From a checkpoint of a small transformer trained on Wikipedia.
Size: 20 layers, width 224, MLP 576 SwiGLU.
Architecture: no biases in attention or MLP, untied embeddings.
Training: a variant of Muon for these matrices, 395M tokens, 12040 steps.
MLP neurons of a small language model. Each row is named by its layer, matrix (gate and up: input weights; down: output weights) and neuron, and shows model dimensions 48-143. Each number is 128 + 32 x the weight over its row's rms, rounded and kept within 0 to 255. A neuron's up and down rows have the sign that makes its largest values positive.
After each neuron's rows, "fires in" lists the words (lower case) most often at its 100 highest values on Wikipedia text that the model never trained on.

L5.gate190 [122 156 106 170 186 121 125  73 123 158  84 114 155  69  93 140  91  93 134 101 172 165 124 157  83 147 104 153 100 107 163 114 168 127 118 118 115 123 151 129 150 147 134 143 129 115 136 129 111 148 105 154 140 108 209 100 121  34 140 145  86 179 107 142 151 123 109 150 111 155 110 108  78 103 116 158 133 131 169 136 148  95  98 146 149 121 209 139 123 187 103  65 138  81 191 146]
L5.up190 [157 140 127 110 195 160  72  93 130  86 121 161 172 162 112 107 129 118 128  68  67 144 113 152  89 112 170  83 181 110 126 135 125  95 140 135 161 127 163 145 136  89 137 143 125 118 132 112  39 141 138 117 128 140 180 140 102  90 150 128 236 187 105 101 131 125 151 116 169 141 160 132 138  66  89 116 155 116 173 136 100 127 190 145  86 123  80  92  66  88 134 178  88 140 113  67]
L5.down190 [ 87  84 126 178 118 159 113 123 141 134 118  79 130 124  86 178  88 137 104 115 185 162 166 120 120 113 144 129 129  98 105 144 155 138 135 123  88 123 156 193 121 162 161 156 124  99 116 137 141 125 111  87 139  88 130 128 101 138 129  98  90 134  75  95 147  95 116 118 186 116 108 194 124 146 211 153 108 163 124 131  77  59  76 124 130 126 163 134 165 176 122 132  83 119 107 120]
fires in: "high", "substrate", "south"

L4.gate66 [104 144 144 113 116 159 119  97 132 191 162 163 110  67 142 119 115 115 148 151 133 166 104  87 181 106 142 144 143  82 162  99 154 206 123 135  95 116  74 119 163 119  90 144 135 142 114  47 148 170 175 129 131 102 135  91 140 167 126 107 123 111 101  98 216 110  91 117 139 111  77 107  95  77  99  99 106 144 105 151  68 125 163 123 138 158 218 172  87 129 142 188  76 176 149 187]
L4.up66 [134 136 109 113 160 166 129 123 155 176 163 134 124 149 173 128  99 164 115 115 114 202 120 126 162  86 119 134 122  57 105 149 139 164 169 130  98 126 166 204 119 150 105 134 141  49 136 111 106 143 151 123 142 140 143  52  99 151 175 123 117 112  71 150 149 143  89  98 181 162 133  66 144  82 168 120 104 174 139 157 133 116 141 121 121 191 168 152 106 171 168 147  76 119  64 161]
L4.down66 [100 106 156 141 184 123 123 161 114 119 115 113 185 130 119 109 145 171 117 175  86 165 170 161 115  95 167 128 122 141 129 181 178  77 133 137  92 118 136 184 131 149 144 109 140 140  99 128  75 129 107 119 110 151 148 170 142 149 142 127 147 190  84 139 139 171 158 136 141  91 162 163 157 138 131 148  99 159 103 130 108 126 118 140  74 143 179 113 123 171 180 119  89 117 125  64]
fires in: "use", "out", "high", "outstanding", "used"

L15.gate425 [124 136 133 144 130 174 127 149 119 115 155 157 143 101  86 120 150 130 124 101 146 158 153 155 147 148 134 122  97 113 172 154  54 135 120 124 131 116 122 130 140 170  15  75 190 112  88 151 174 128 146 137 116 168 146 118 128  65 166 157  90  72 151 188 112 166 135 101 126 147 103 153 182 149 188 127 127  93 107 108 181 129 114  66 179 191 133 171  90 120 130 138 167 118 177  86]
L15.up425 [120 142  60 141 153  71 126 110 107  65 165 115 164  85 137 143 116 171 106 137 194  65 153  99 123 177 148  94 131 110 131 123 191 207  63 141 136 132 139  77 158 115 130 106 132  82  76 172  93 147 151 130 119 122 155 109  92 128  93 128 125 106 132 200 143 191 182  75 106 105  72 142 139 138 153 141  85 135 115 141 136  96 161  89 168 136 126 170 140 158 104 174  71 111 105 130]
L15.down425 [142 103 102 121 154  71 121 120 113 121  95  89 158  91 153  85 138 135 125 109 127 131 147 135 118 175 121  63 108 105 162 163 142 127  63  96 138  90 137 122 147 136 113 134 143  98  98 175 118 182 154 125 117 127 130 128 124  95 109 148 129 155 107 116  94  98 120 109  86 132 127 151 101 114 193 182 141 136  88 102 170  54  95  92 126  79  87 151 109 111 142 110 105  96 172 124]
fires in: "a", "k", "s", "m", "e", "ed"

L13.gate345 [147 131 183 126  80 113 120 128 168 130 126 136 109 163  85  83  88 114  91  87 148  58 158 107 146 130  94 152 115  49 127 143 113 125 114 133 191 175 156 141 144 136 136 122  97 119 140 140 138 149 139 138 158 100 108 147 107 144  65 120 137 120 106 179 151 106  70 195  98  76 108 103  99 116 121 107 154  98  76 160  97 215 157 124 139 156 114 115  93 130 141 160 193 114 142 150]
L13.up345 [121 100 128 156 128  83 153 109 133 101 163 159 131 119  88 106 145 146 162 143 103 140 118 145 163  95  98  97 130  85 198 107 180 117 145 160 131  95  91 141 123  78 132 111 155 138 139 147 146 154 113 204 128  39 124 124 163 123  92 106  90 142 126 154 130 115 138 143 144 164  87 127 150 112 109 163  92 142 181 118 109 126 153  78 168 117  53 142 110 104 115  99 117 160 152 135]
L13.down345 [101  71 114 133  87 149 136 139 179 131 144 145 150 148 151 185 128  96 171  60 147 154  86 140 119 100  92 142 172 128 106  73 154 178 123 145 179  63  91 136  86 124 137 112  93 109 116 122 180 137 113 166 119 156  99  77 150  73 133 144 106 152 151 105 170 131 178 147 134 198 134 171  70 112 132 129 130 109 193 193  90 169 121  99 132 154 140 140  74  99 138 193 121 182 178 112]
fires in: "and", "to", "at", "after"

L2.gate344 [ 98 146  86  99 145 162 134 145 125 101  74 158 124 160  90 187 238 106 112  86 144 106 149 166 112 111 155 103 179  40 145 106 153 199  70  92 109 170  86  89 122 126 134  98 120 132 215 166 141 131 123 118 113 138  66 143 103 179 140  99 167 177 147  95 112  76 151 117  98  66 110 119 145 150 140 134 102 132 159 177 110 133  94  63 126 124 135 131 181 183 141  89 123 113 146 108]
L2.up344 [113 122 132 104  79  91 146 158 118 125 175 192 141 160 115  92 180  82  91 140 131 173 129 151  81 132 109 140 148 116 136 109 173 157  86 118 160 129  55 187 142 117 113 154 105 135 161 176 144 117 123 135 151 105 111  60 140 190  86 178 144 133  93  44  96 130 107 129 137 136 120  68 108  94  96 190 110 136 121 146 157 130  87 159 141  90 151 144 112 151 139 132 128 105 141 117]
L2.down344 [122 165  91 131  80 148 119 164 198 129  89 172 171 132 129 128 153 131  84 143 141  92 137 173 104 108 148 123 131 154 103 127 204 133 100 141 108 134 148 150 125  79  98 181  98 132 166 142 126 127  86  90 167 102  96 180 123 130  58 157 133 169  77  94  94 104 101  94  98 133 146 139 101 152 150 137  68 171 173  99 132 202 149  93 131 133 189 100 134 165 140  54  72 126 162 118]
fires in: "general", "art", "artists", "regiment", "military"

L3.gate109 [171 121 119 150 190 149 130 164 109 181 138 147 111  61 127 161 157 128 130  69 140 190 163 174 114 113 117 157 142 102 136 154 127 151  89  87 134 208  97  87 107 107 149  91 145 108  80  80 111  80 168 152  94 124 175 124 117 113 118 160  97 214 131 163 108 202  80  95 186  95 104  79 137 109 180 150 132 112 117 115 156 135  90  98 183 140 173 171 102 157 137 118 100 159 145 153]
L3.up109 [127 117 128 160 106 173 123 140 141 198 115 153 138  87 148 126 127 166  98 116 152 199 126 195 159 165  77 173 161  75 122 166 151 183 104 133  80 160  73  81 154 100  51  95  97 114  91 136 116 143 147 127 147 113 149 125 131 126 156 111 116 169 142  48  91 105 119  88 189 107 100  78  71 161 144 125 157 143 126  88 131  69 134  88 200 108 113 149  96 129  85 124 122 145  98 111]
L3.down109 [148 123 140 168 171 117 118 166 165  95 137 127 125 111 136 145 139 155 165  44 175 188 202 145 140 111  82  78 101 108 149 121 119 101  51  94 117 177 162 157 116 114 110 144  59 157 115 177 113  95 111  50 123 142  99 133 100 151 128 132  87 154 162  74 133  81 109 106 148 131 117 111  59  92 153 145  64 123  91 113 166  75 139  67 199 119  84  77 138 130  94  87 171 161 131  78]
fires in: "art", "artists", "rock", "traditional", "traded"

L3.gate388 [183 123 158 142  98 152 146 104 159 117  93 123 113 106 171  94 116 126  92 138 189 122 121 110  80 119 160 115 105 110 152 122 137 161 153 100 121 125 140 183  83 147 207 135 166 132  77  45 174 158 105 142 145 135 169 170  60 115 227 140 112 137  92 142 187 115 104  89  35 141 196 113 134  81  75 148 134 141 123 198 109 173 128 136 150 147 154 150 154 160 126 116 123 144 126 161]
L3.up388 [167  87 159 126 125 183  99 118 186  81  74 132 111 107 145 114 124 142 120 168 150 151 173 101 107  85 152 128  89 125 142  92 144 143 104  90 102 115 168 135 101 176 208 106 139 174 137  80 154 150 115 168 158 174 204 163  82 114 192 106 121 149 114 120 188  67 122 104  33 138 190 152 113  95  84 104 172 137 115 225 122 151 127 137 170 144 175 126 191 182 172  92  88 122 117 142]
L3.down388 [115  91 138 130  90 116 148 118 140 125 182  94 132 144 109 180 139 103  71 209 139 113 141 104 122  99 118 158  82 147 139 105 165  80 113 140 152 119 189 160 155 142 144 118 132 130 135  97 186  72  96  88 164 167 208 198 136 143 135 153 127 151 112 130 116 141 158 126 114 113 167 126 146  96 114  82 105 108  87 196 111 100  50 135  95 112 152  99 123 128 111 147 161 119 193 142]
fires in: "high", "english", "state", "tokyo"

L4.gate37 [132 153 139 153 139 121 133 114 128 121  57 119  98 133 101 125 191 115 165 198 186 133 104 177 148 116 115 129 165 150 120 126 150 129 145 125 158 157  50 184 104  96 177  86 148 158 134 130 187 143  92  65 123 105 122  92 150 143  99 175 164 137  64 157 166 143 108 109 111  84 109 137 141 126 113  45  96 138 126 143 144 136 132  50 174 119 135 176 122 145 142 150  86  80  44  89]
L4.up37 [136 130 130 118 152 136 133 124 134  98  88 108 105 120 116 154 110 157 113 149 118  82 130 153 131 123 150 141 180 139 127 181 105 163 202 102 187 112  99  96 158 174 128 135 145  86 134 136 195 151  81 131  86 164  60 143 182 146  71 121 132 150  25 148 190 160 128 102 192 116  86 138 130 155  94 131  63  94  97 110 106 139 128 101 117 153 147 159 132  98  92 209 133 132 110 107]
L4.down37 [125 155 124 111 125 128 179  95 142 167 159 177 199 114 132 102 155 126 142 142 125 133 142 146 144  93 147 119 177 162  73 149 146 166 128 114 137 143  87  99  75  63 167 119 111 133  53 119 159  94  86 133  97 148 119 126 138 169 112 160  95 146 183 179 184 161 102 135  98  89 118 123 162 104 169 131  96  99 146 132 155  91 193 147 171 161 216 146 117  89 125 185 109 105 135 107]
fires in: "s", "first", "these", "their", "group", "best"

L4.gate20 [129 122 115  74 152 170 151 104 161  88 150 145 109 162 126 111 142 127 111 164 125  98 127 171  51 124 102 190 146 143 131  75 199 113 134  73 162 136 117 182 146 117 170 147  84 153 160 169 168 187 164  86  76 183  87 155 175 165 175 137 124 179  93  94 136 138 149 132 108 171  90 169 175  78  72  73 117 170  91 214 110 101  95 122 143 137  94 135 191  86 162 147 119 121 152 129]
L4.up20 [154 108 165  64 138 138 111 102 101  68 159 135  40 127  78  69  79 108  98 143  70  69 144 140 107 131  80 182 185 152 116  88 171 165 148 102 156  87 133 176  74  82 129 127  55 172  99 109 131 230 192 152 144 166 119 164 144 165 111 130 146 173 110  66 122 126 128 137 113 175 120 144 129 126 194  99 130  82  79 123 136 128 130 116 106  93 160 174 169 120 193 138 131 156  81 137]
L4.down20 [138 154 184  56  91 107 124 115 118  82  88 141  97 138 182  79 109 179 153 166  83  34  84 136 116 128 141 146 244 158 106 180 129 196 203 150 146 155 175 131 147 140 122 148 150 112  82  95 192 133 144 106 168 125 156 110  89 158 130 141 107 130 100  85 108 129 151 151 116 139 102 154 160  92 112 119 139  80 132  93 156 143 126  42 152 166 109 138 140 119 102 133 130 174  57 135]
fires in: "university", "college", "family", "boxscore", "more", "arts"

L2.gate140 [129 129 207 163 157 111 115  73 133 125  66 158 153 147 159 125 164 100 113 146 113 117 147 178 188 152 136 122 173 113 106  96 192 122  90 151 108 166 114 171 176 121 166 127 137 127 123 165 107 122 127 174 140 110 131 138  67 129 189 117 170 133 140 154 180  88 102 187 103  84 110 152 115 120 103 151 121 142  99 134 143 135 131 108  92 107 174 173 163 163 164 105 129 114  77  74]
L2.up140 [ 94 149 144 178 134  78 115  90  81 131  99 200 173 130 150 145 157 101 120 127 136 109 138 135 126 158 119 157 147 159 139  98 146 107  73 125 109 174  97 174 174  88 133 115 110 125 143 150 117 135 108 165 184 122 134 122  73 129 189  97 168 130 143 135 201 110 107 159  99  88 126 202 129 143 156 148 110 104  64 118  97 105 125 156 117 138 179 142 145 176 152 136 156 145  87  95]
L2.down140 [166 131 199 134 174 153  86  81 115 142  74 127 148 148 126 120 107  81 122 106  99  95 133 136 154 141  87 114 192  76  96 101 185 141 133 146  97 134 112 129 200  88 157 134 114 128  94 162 147 138  73  90 112 128 104 152   0 129 129 120 132 131 110 144 163  71 165 108 144 179 102  99  89 110 113 107 122 102 187 117 179 133 120 108 130 198 185 108  92 165 132 135 126 139  73 137]
fires in: "under", "by", "with", "without"

L3.gate160 [126  84 127 131 128 113 158 101  94 152 139 117 147 147 205 154 118 159  92 180 168 120 139 120  92  91 140 121 143 123 128 188 194 113 111  78 128  92 160  48 158 115 124 100  42 129 102 153 142  61 142 201 140 127 162 133  76 152 138 118 116 141 127 102 128  91  81 134 148  40 101 132 155 102 183 152 149 168 159  78 207 144 175 156 183  34 149 113 130 133 163 116 131 170 121 103]
L3.up160 [147  88 181 181 136 103 126 204 102 130 123 184  57 158  76 150 153  85 106 179 156 158 129  89  95  78 112 123 136 136 146 171 164 104 116 149  74 116 109 107 144 115 162 117 179 127 109 126 160 160 101 185 107 128 168  77 157 151 123  86  68 127 141 126 108 179  85 108 102 119 101 121  74 105 150 101 124 148 121 116 188 131 150 116 138 103  87 135  84  96 210 107  97 112 193  61]
L3.down160 [147 127 135 154 167  89  98 168  84 135  95 103 107 151 118 115 152  90  80 114 178 132 126  67 134 108 113 128 126 116 110 114 138 131 112 127 112 154 133 132 109 171 152 137 117 173  82 188 180 148 165 172  77  59 160 158 139 153 131 114 106  75  85  88  99 155 136 148 133 122 143  75 129 117 127 121 159 153 146 158  94 189  89 144  71  90 147 147 119  78 144 119 147 103 198 125]
fires in: "all", "both", "between"

L14.gate411 [106 120 181 145  93 150  72 105 148 166 110  93 112 147 108 137 103  98 146 160 153  88 175 114 129 180 105 149 117 110 145 129 205 115 121  99 164 145 106 172 165 121  90 130 155 117 152 116 112 130 216 138 164 194 129 186 124 139 132 169 126  67 115 135 185  94 197 122 174 151 179 152 101 155 188 186  75 159 184 148 142  90 165  95 146 130 157  91 147 168 102 143 149 119 138 135]
L14.up411 [ 92 103 165 162 152 122 152 178 173  91 140 171 109 132  97  27 130 160  90 146 126 164 170 174 141  95 157 163 197 111 149 213 137 132 125 135 160 134  90 134  95 123 115 141 143 111 118 207 141 177 100 192 153  79  96 129  87 123  89 144 113 111 167 125 145  96 143  85 111 143  88 169 106 130 152 146 106 112 108 148 162 144 146 172 195  96 126 113 124 185 113  59 147 101 136  94]
L14.down411 [153  86 181 149 153 119  80 145 103 135  77 103 132 149  66 120 130 109  94 185 132 108  85 170 135  90 154 114  90 127 151 150 123 107 131 158 184 155 184 119 128  90 120 110 138 171 139 110 141 152 158  63  94 165 122 139 132  55 133  71 115 101 145  95 127  86 167  99 131 177 114 108 125 117 136 140  87 102  95  88 146 207 121 100 106 181 178 123 102  87 113 127 126 121 146 203]
fires in: "and", "of", "from"

L2.gate184 [132 157 149 152 137 126  93 155 190 152 136 137 128  61 202 116  86 139 101 197  84  73 165  94 131 136 106 145 103 103 109 163 128 187 142 130  38  79 117 155 144 152 156 108 151 121 140 185 150 138 115 106 172 116 155  64 157 170 140 145  36 145 138 133 159 106 106 146 126 122 187 177 140 140 156 127 113 133 110  88 169 179 133 157 100  84 116 161 148 115 102 137 126 136 134 108]
L2.up184 [130 150 105 150 129 132 114 169 133  95 115 107 141 140 108  92 105 141 106 157 111 118 155 108  98 156 156 121 105  53 127 136 177 193 144 147  87 101 120 128 121 115 201  70 185 159 152 180 160 160 122 132 175 163 130  76 171 178 134 149  90 166 120 155 149 134  83 187 114 109 142 121 206 131 113 133 123 105 101 156 123 132 127 151 120  56 100 164  63 183 140 130 164 140 116 112]
L2.down184 [139 167 130 165 140 140 152  99 129 131 138 135  95 142 150 150 137 117 106 130 189 155 183 111 108 148 149 167 148  82 127 129 136 155 180 140 114  73 140 155 112 150 168  81 118 181 115 132 188 111  81  96 127 132 133 142 111 151 116 166 111 166 140 117 147 137 119 119 127 125 110 170 156 113 140 159 161 182  99 169 135 158 123 145  75 116 179 152 141 131 144  56  95  88 160 161]
fires in: "south", "north", "east", "eastern", "west", "austria"

L3.gate321 [122 193  97 184 144 136 143  97 125 110 111  87 163 129  93 110 133  93  77 135 146 150 180  79 101  79 106 107 150  97 132 214 116  97 167 101 127  91 119  78  94 131 143  73 151 107 168 175 217  93  97 180 108 107 166 172 156 115  82 137 145 135 147 110 174 105 155 171 151 109 107 107  89 120 128 119 110 176 154 114 151 166 187 106 194 145 121 146 129 141 127 134  92 149 129 150]
L3.up321 [139 177  95 170 122 147 139  63 129 119 135  65 111  98  96 106 127 103  83 144 144 142 169 100  71 104 128  96 117 126 172 201 132  81 165 103 138 105  89  50 114 115 135  99 126  90 174 171 182  89 104 151 124  86 141 181 170 106  73 140 160  98 120 117 185 126 110 186 204 119 106 120  80 120  94 127 106 157 146 145 149 157 193 127 175 149 130 169 113 101 133 137  95 160 147 174]
L3.down321 [155 160 126  98 119 103 118 148 129 124 171 125 171 134 157  71 133 120 119 108 156 124 175 126 156  90 139 137 101 113 130 123 130 123 104 135 136 153 128  71 109 133 172 170  53 141  71 197 139 100 191 142 116 131  81  81  70  71  96 151  67 143 128 129 125 125 168  78  94 137 112 120  93 108 178 143 178 105 127 131 147 195 135 143  91 130 160 111 145 119 132 141 121  96 142 110]
fires in: "both", "all", "been", "their", "s"

L7.gate180 [101 125 126 100 110 126  99 110 172 142 108 175 176 134 111 131 169  90 107  89 113 115 120  54  74 156  68 137 100 145 108 175 159 174 149 223 133 133 101 141 113  85 115 144 131  93 130 165 108 111 150 165 138 150  87 139  56 134 126  89  53 157 109  83 141 109 152 145 171 148 102 143 171 163 119 160 115  83 119 131 177 134 109 130 128  79 116  81 180 131  76 109 133  66 121 104]
L7.up180 [142 102 125 143 128  72 133 116 125 158 159  73 156 122 125  83 139 142  62 126 143 169 131  75 110 121 126 133 192 177 149 113  88 131 119 130 149 144 167  87 162 146 100 151 167 172  96 182 118 110 182 125  95  99 156 124 141 114 148  97 156  54 173  65  99 123  95 131 138 141 188 147 100 131 183 168  94 139 120 129  73 119 152 153  79  55 177  87 191 141 150  63 116 112 118 105]
L7.down180 [172 165  76 130 123 122 174  64 107 150  87 109  79 104 107 105 112 130 168 160 159 135 119 125 116 137 131 168 147  58 144  98 128 129 126 135 167  91 192 156 128 186 109 144  79 106 136  80 220 147 150 108 126 137  49 115  80 153 109  93  90  75 108 112 142 119 119 152 138 142 142 116 126 137  91 171 112 117 183 143 146 127 141 128 166 186  94 136  78 103 184 126 123 164 134 118]
fires in: "of", "his", "s", "fine", "regular"

L4.gate328 [127 178 102 144 124 145 172 147 146  90 114 216 160 113 131  79  97 180 141 128  95 164 196 123 152 132 152 109 156 135 187 104 191  97  95 107 126 162  72 173  48 134  71 169  72  98 153 161 124 123 126 132 121 186 137 127 103 101  47 137 131 155 144  98 136 125 106 142 110 112 157 167 116 183 111  84 193 145 124 152 149 115 134  86 190 154  94 165 158 113 100 179  85 101 197  74]
L4.up328 [ 88 140  67 139 117 139 106 115 148 113 109 196 114 147 131 138 146 161 114 142 125 126 151  92 179 125 136 139 114 113 141  78 152 135 152  82  98 111  78 162 115 132  96 110 123 127 196 190 137 162 133  80 118 149 150 116 113 116  26 131 107 130 119  83 111  78 104 144 211 104 138 179  58 148  96 120 175  93 143 152 163 133 127 130 222 128 134  96 111 157 131 148 112  88 136 112]
L4.down328 [135 145 147  81 132 172 105 123 119 124 101 166 155 134 101  88 123 132 138 110 139 178 147 135  79  60  71 116  88  85 122 107 193  74 120 151  98 143 110 106  96  96  58 148  67  96 168 132 139 165 182 108 151 121  81 150  72 142  51 132 114 111 150 131 109 100  62 150 194 140 175 130 110 180 126 145 200 141 116  72 139 134  76 132 167 157 164 127 125 124 111 156 142 111 162 100]
fires in: "art", "music", "artists", "looking"

L9.gate185 [147 106 160 116  55 126 102 101 164 134 137 140 152  80 139 116  98 186 154 123 205 115  98 125 136 121 116 132  94 126 145 123 107  96 115 132 108 112 125 184 203 117 171 159  90 107 131 185 132  69 107 178 143 122  78 114  92  78 133  86 175 134 117 122 123  73 140  75 107 138 114 161 136 116 138 116 130 106 126 123 127  89 168 113  90 162 103 121  88  69 178 173 154  56 143 154]
L9.up185 [167 124 140 127 116 119 171 112 140 100 158 167 136 133 152 139  84 120 156 179 113  84 114 122 118 173 127 215 136 149 103 148 147 119  68 155 167 144  58 139 168 126 132 118 119 136 151 160 170  98 125 141 209 153 138 112  93 130 113 158 109 160 121 106 143 131 172 103 155 134 146 141 100 110 106 151  98 121 144 109 167 146 145 138 189 181 173 124  76  57  88 155 114 128 139 175]
L9.down185 [134 133 122 131 136  96 156 115 154 122  60  90 145  99 153 164 148 137 142 111 153 129 137 143 108  47 145  81 103 126 112 126 103  62 145 154 129 100 191 137 156  67 126 153 103 146 120  99 127 119 135 111  77 142 108 134  63 104 118 152 156 157 133 199 130  73 150  90  89 150 110  86 172 105 184  90  89 109 109 110 114 110 104 162 110 111  64  79 156 175 127 130 160 165  86 145]
fires in: "most", "first", "all", "that", "top", "the"

L15.gate12 [142 202 139 183 111 122 115  59 135  91 110 104 151 145  83  88 104 147  89 160 145 142 140 138 152 135 161 118 113 138 162 143 150 135 116 120 122 129 131 110 214 120 131 145 123 135  84 111 176 108 182 189  86 105 157 123 194  50  89 138 161  90 123 124 147 125 165 108 109 147 124 156 143 111 162 134 154 111  91 196  63 139  83  77 155  99 150 156 146 117 132 135 142 138 146 179]
L15.up12 [ 96 199 144 102 122 142  89  72 145 133 110 139 121 100  86 109 136 153 113 122 131  69 161  95 129  69 153 132 101 121 191 151 151 166  92 189 151  79  89  92 134 142  90 149 180 136  74 111 183  96 153 137 137 123 161 178 111 131  92 111 159 127 107 139 112 110 128 101 143 133 129 104  76 108 144 150 111  96  58 145 208 169  77  69  77 106 136 109 188 134 125 170 109 126 121 192]
L15.down12 [163 141 146 108 126 120  57 111 158 152 154  58  41 125 133 150 111  46 118 153 100 107 111  91 137 135 144  97 151 176 174 157 152 151 121 150 144  14 126 131 146 105 131 123 139 126 146 123 153 157 151 109 153 171 189 119 154  96 162 158 112 181 125 141  93 145 151  65 144 104 144 133 105  87 124 101  94  31 117 113 130 175 156  97 101 116 148 160 142 109 132 119 123 132 148 105]
fires in: "the", "s", "in", "of", "a", "for"

L9.gate274 [119 158 117 132 136 107 163  56 173  64 109 153 121 122 154 150 146 115 151  66 144 182 115  82 157 114 148 152 154 139 142  97  61 103 183  90 166 181 178 136 130 152 150 119 106  81 120 134 174 128 111 164 147  72 145 134 112 118 118 192 137 157 142 105 116 128 153 117 116 140  63 100 109 114 106 149 167 138 192 132 126 152 172 196 201 170 126  87  91  91 127 148 152  89 148 184]
L9.up274 [199 118 145 151 115 110 175  77 195 101 151  83 110 129 124  80 166 168 123 106 165 154 118 132 102 112 124 168  87 143 110 144 173 119 187 169  94 159 104 103 186 115 105 108 153  99  52 136 145 157 114 112 138 160 165 114 153 115 115 163 136 105 106 133 122 126 171  81 182 149 190 129  62 106 133 123 137 142 101 150  89 161 154 146 189 174 128  95  92 101 123 108 167 111 145 165]
L9.down274 [133 124 171 175  93 103 147  94 106  87 127 149 129 149 111  51 119 134  54 102  68 137 159  88  92  94  74 161 118 136 176 127 177  94 140  92  95 157 208  96  99  95 152 113 118 155  89 129 155  76  85 173 162  89 136 127 127 155  81 110 127 113 148 102 151 174 131 147 186 111  91  79 114 129  63 101 167 121 127 151 143 145 110 130 120 102 119 186 155 119 175 136 147 141 172 200]
fires in: "that", "which", "who"

L13.gate136 [133 166 212  76 183 148 101 178 169 208 123 100 190 116 124 127 138  80 103 133 143  82  92 141  77 180  97 147  99  86 117 128 175 129  53 121 116 137 145  80 128 185 106  85 119 127 170 126 116  80 145 170 145 207 131 114 144 135 178 113 102 115 167  72 129 170 165 134 134  90 129 123  95  82 156 126  87 118 113 185 162 134 168  82 159 130 137 144 131 123 117 108 111 112 158 141]
L13.up136 [160 139 134 157 112 184 114 119 161 124 151 104 135 131  82  68 113 120  79 107  53 105  43 136 156 141 134 134  72 109 181 152 120 132 161 111  66  75 180 177 113  94 124 111 125 143 108 160 157  53 119 123 142  95 132 140 156 139 171 118  70 140 115 106 105 136 105  63 136 159 151  96 145 128 118 171 114 109 126  71  79 168 135 122 175  72 139  91 135 136 147 117 106 199 143 167]
L13.down136 [111 124 125 147 115 185 122 114 157 103 157 167  76 129 165  73  84 165 118 150 107 152 127 128 128  73 137 154 117 103  64 106 107  71  99 126 123 109 129 130  99 101 191 140 176  75  68 145 121 127  74 114 115 131 149 150 168  87 132 116  87  96 111 182 146 140 158 107  91 122  76  93 120 145 175 165 120 136 169 100 103  88 152 142 117 128 154 174  76 180 139 135 151 160 121 131]
fires in: "during", "of", "end", "early"

L2.gate526 [192 112 144  94 191  86  89  67 211 131 139  51 134 138  86 105  99 118 154  76 117 118 103 149  95 147 135 175 156 163 146 145 148 131 124 133  85 100 123 175 141 118 175  86 154 111 172 112  85 143 154 124 174 162 164 186 150 147 105 111  88 164 141 130 136 165 154  89 143 127 126 111 102  80  85 138 140 116 151 155 151  64 142 133 127 145 108 147 107  92 125 145 136 197 163 146]
L2.up526 [118  95 104  69  86  92  81  70 192 127 191 103 147  91 166  77 106 107 134  52 100 198 160 147 140 189 134 140 112 164 108  96 102 144 141 143 159 139 115 132 126 109  76 160 121 101 191 119 153 126 153 161  86 107 156 134  88 111 174 113  98 144 142  96 192 164 115 107  88 149  98 175 116  95 198  93 135 133 126 139  94 123 223 127 156 151 168 105 177  99 105 173 120 210 128 194]
L2.down526 [176 142  88 134 184 114 122 150 103 110 108  98 111 142 118 115 167 156 127 130 145 141 138 113 124 128 131 141 148 120 150 134 163 130 114 170 135 114 130 209 130 119 201  97 110 145  98 152 214 118 141  78  93 123 153 135 146 143 112  70 122 185  96 110 203 149 165  93 117 101 107 134 117  68  82 179  98 128 132  96 129 148 126  72 138 135  89 129 128 113 143 136 126 184  98 153]
fires in: "university", "public", "family", "april", "state"

L10.gate329 [175 125 151 123  90 102 110  85 103 159  86 146 119 125 143 107  74  81 153 146 178 150 219 110 153 165 199 142 175 177 160 146 131 100 105 141 197 155 154 124  96 117 158 146 190 103 142 164 158  96  82 117 118 133 169 101  92 133 138 134 126 135 139 162 173  81 143  88 151 172 126  86 120 130 108 116  77 113  90 174 143 148  71 185 161 133 149  84 132  57 158 118  89 105 112 117]
L10.up329 [134  93 167 108 126 135 137 134  87 114  87  98 130  82 203 148 133 123 137  95 161  93 147 109 108 127 124 154 144  88 149 133 132  96 123 113 126 156 186 115 137 146 147  65 150  88 102 117 181 178  86 192 114 158 126 204 155  84 118 138 140 119 122 112 159 142  99 100  97 107 156  68 144 133 191 124 128 142  21  90 124 143 165 139 176 123 159 128 143  83 135 116 154 180 135 148]
L10.down329 [ 99 124 164 139 100 134 175 158 142 164 125 158 157 123 141  92 156 124  83 138 119 142  97 159 159 157 146  92 145 127 104 129 122 136 114 122 132 140 120 189 196  95 120 172 105  90 130 116 180 114 131  76 115 160 145  86 174 132  55 116 122  72 160 147 174 134 220 115 157 136  90 153 150 147 109 162  92 133 133 134 131 155 161 116 182 161  87 146 119 109 151 128 167 113 140 138]
fires in: "of", "in", "mrs", "soon", "honours", "wiley"